Weights of a small GPT-style language model, trained from scratch on English Wikipedia.
Size: 10 layers, 6 heads of 32, vocabulary 8192.
Training: 110M tokens, 7053 steps.
MLP neurons of a small language model. Each row is named by its layer, matrix (up: input weights) and neuron, and shows model dimensions 64-191. Each number is 128 + 24 x the weight over its row's rms, rounded and kept within 0 to 255. Numbers have three digits each.
After each neuron's rows, "fires on" lists the tokens most often at its 100 highest values on Wikipedia text that the model never trained on.

L4.up265:144144163065155142144098130120089149115130170137101112120078153132149120095129107144090125129166134133141184174132130104146125138144126144160122120125164147109101135106107149110146108128127141112143148108104130163129109150067113150121185116140164136128101130138112108150147158115098164102142137158157150077107128099151120118121101146130089133132121124113128117105140115137112090139126
fires on: "-", " Stadium", " United", "–", " of"

L3.up199:086142142110125119150107115160134192156111139099150098140154153129113106127151098130120138146154080113106135133096132098113092122079110124149084144132163107096106136136141132110132147111108156132101140147101125124095142144093130141086140109114165161131123121147080164147118178134116121115102139149120108107122126121103143079115099120163131111128108172115089146095131128130137148116118
fires on: "-", "–"

L4.up169:091152157135093088146127128120158152110104155117115139133151143140161108116095121134132102143145104080114143131109170118123089103089093130110131102139151166123104116080155133111151130137139148126173125126116134115115112096102081094139152135099116152163131088207118095122085111135075129131139104154129141116135124139132122138178119140139119161122097158127171168119124144108128111139175
fires on: "-"

L3.up26:133128103144139151086119098088183132135107077116132135119134145142144184138165097112130117111143169136133095113154158171133156136150101120133106148127125150127137121180143126113122115166129065121111120101092085142101117127156102093098174118160182152109144084158144085127072111147106159188123113103158157134112124117115108099170104147088130118147122164138117128131125113133143116146142
fires on: " of", ":", "it", " V"

L4.up136:143170141117171164123161161130108120148142088154126086157125149131160155099146139116106171134130149145126123154101107133131137102129130118145122085150227096127156131163153134129148105104089110138107135094127095153148146113120100101152144155114115081164143134117156150106118110154153135128112126166142145106109164112125078120128145139108124090141121158114140125134142093102099094119109
fires on: " and", "-", "end", ",", "–", "eri"

L7.up16:160129133120084198123110121084156145106110145139137154163121145100165091108122151126099159180161131170087118161113152155163126129152103133095147116125164137121108149138128158113156119127138129118159123150156110101155130186117122152100155091123115138138086128121122120130136116127114101127098127103144108163095098104123163122111133135102136150134159125119145113097145163155149120123109
fires on: " (", "\n", " was", "'"

L3.up121:159137157134128181160131097132148110170094153127128144127131161119168111092122110092122165141121178099168115121110096132133109140161163114138122148166127134126140100145141127128096139166170111142113050146138106161122138183103176132116145114117135124091099109113108141130144119128079151153127094080126162155131110136096119128124118137131107138121140122106165158110116119113145112109080
fires on: "\n", "'", " |", ":", " y", " gl"

L4.up374:127140079151141116163140119127150141101164109120142082144140142112153153144122103056138181122104143172115177151105150157160141101127118134149128142152147092090160100120108152151168139061089108141131121137134156125129136099107091129133150142098124187105149129107068144119120135180114159085104142149120119114083103119135073108125100087124128149110141157150143119146149122133121097150125
fires on: " \"", "-", " '", " and", " in"

L7.up283:142100117129126145154132112161101144113119139128116082134137124101159103080126119091147138116104121105101103124130067102096126153147149106129105145152115123127125117158135142114112145131127069133153099133136139143140155175156109141131148111170106127109126131140105117132102153098116094141133124164170194183134123154112136153116105115089113120143125137094158105176148124184084117091125
fires on: "'", " /", " (", " by", "\n"

L3.up322:091153101142131120096133112156128108124153153167136115117125163103110099131148147128149137183157120131145111108124107138141150079158134081150125166146148139155129163108102133131114135141147112127145120182125113115140099103111096112160129070086118150105135166086135118169061134145182130142154103149102115135115108101137090125152127084147137126117132145097137136155143119144133105138156
fires on: "-", ",", " and", "ies", "st"

L3.up535:132139124178162139060096176108128145112140170131143147122146143105122151133152111087120090138143121171131095167163108103141139127165127138153088110113168144110133112148175142142086159096112141109144076116107152139143148167057111137149120129113145111154147145112115133143085153140145113134165115163130088156100116110095087082082121116145146122062126115117141141130134116137145113130132
fires on: "-", " and", "ove", "ain", "ew", "ent"

L3.up140:149081119110094150089125106106107102107133159124140152148158108136137172162142135113115057128124093134139111119090088129121121147104161163145132140115156095095126152137120142151122136148125132102169187119186118100124125112095139157103138106106130128119130164101122165140097136149137122131167113182152108137172106130128124074126144048187093164125108140082149140096138176108127153142106
fires on: "s", "d", "ed", "p", "="

L4.up568:105124115166122111120119118113127146105127131130155121142121143090101175078160152095189128150143094107124114114129070127154103147078145159094106139159119143113117106156090137140086123125119090086138075124127126115140136128086144138122124148104125119136145133125160108129171140168130168093103146110178173157121127081102117106154103120158129116153155168114134145136094150060164159168152
fires on: "al", "ng", "c", "nt", "ary"

L4.up175:184147102128163145163113120149113138061119139163115138129145160079129158103125176074119115102137157124104148141102108117115148142121118133109131156141150094102170111115167096144087098131075154136162144092128147096138120137124155119149094093116152142117179179083109110170095109140103101178161154127143082141121150128122121108156167093122097149091094139134137155107104156096119128121124
fires on: "'", "ed"

L3.up332:128176111106141118130110127119125218135139150133150068101138116149142143108122130157123137151141084145148140114133112131119140154138109131149116126127164148081124139102145132121135139133115172134139098098113124137134144104103189102138087089131146178140153127185125129153078164128146180088143125109125124128120157134135120087078114126112163126156098175083142121116129101081135115170129
fires on: "/", "-", "x", "–", " Di", "{"

L7.up373:137107090099125127089104115134151111169157149197114113108122162148109144149096152141150114106123150124134131142136160124135090134131118094146090135146154139135139093154126122090118094150091092115137100101085123132124155164141173105122120159159147125107120138112118099124127129119168113142118120139164120102116118085142096079136111133084146124130141141163127105127138144142098159142096
fires on: " |", " /", ":"

L3.up276:106130106124131090116117099157134157114116167117143092183155135157146120094092126140093089140153088142116145140110129136128119078111125118103094113119142137104144125153109125079157144095126119159089143119111158109116139112119103099122165120106139158116131100163127121151105150150132128125145140153111130089109133121167136117158105120142111167112080165121173128099101155092104088154141
fires on: "-"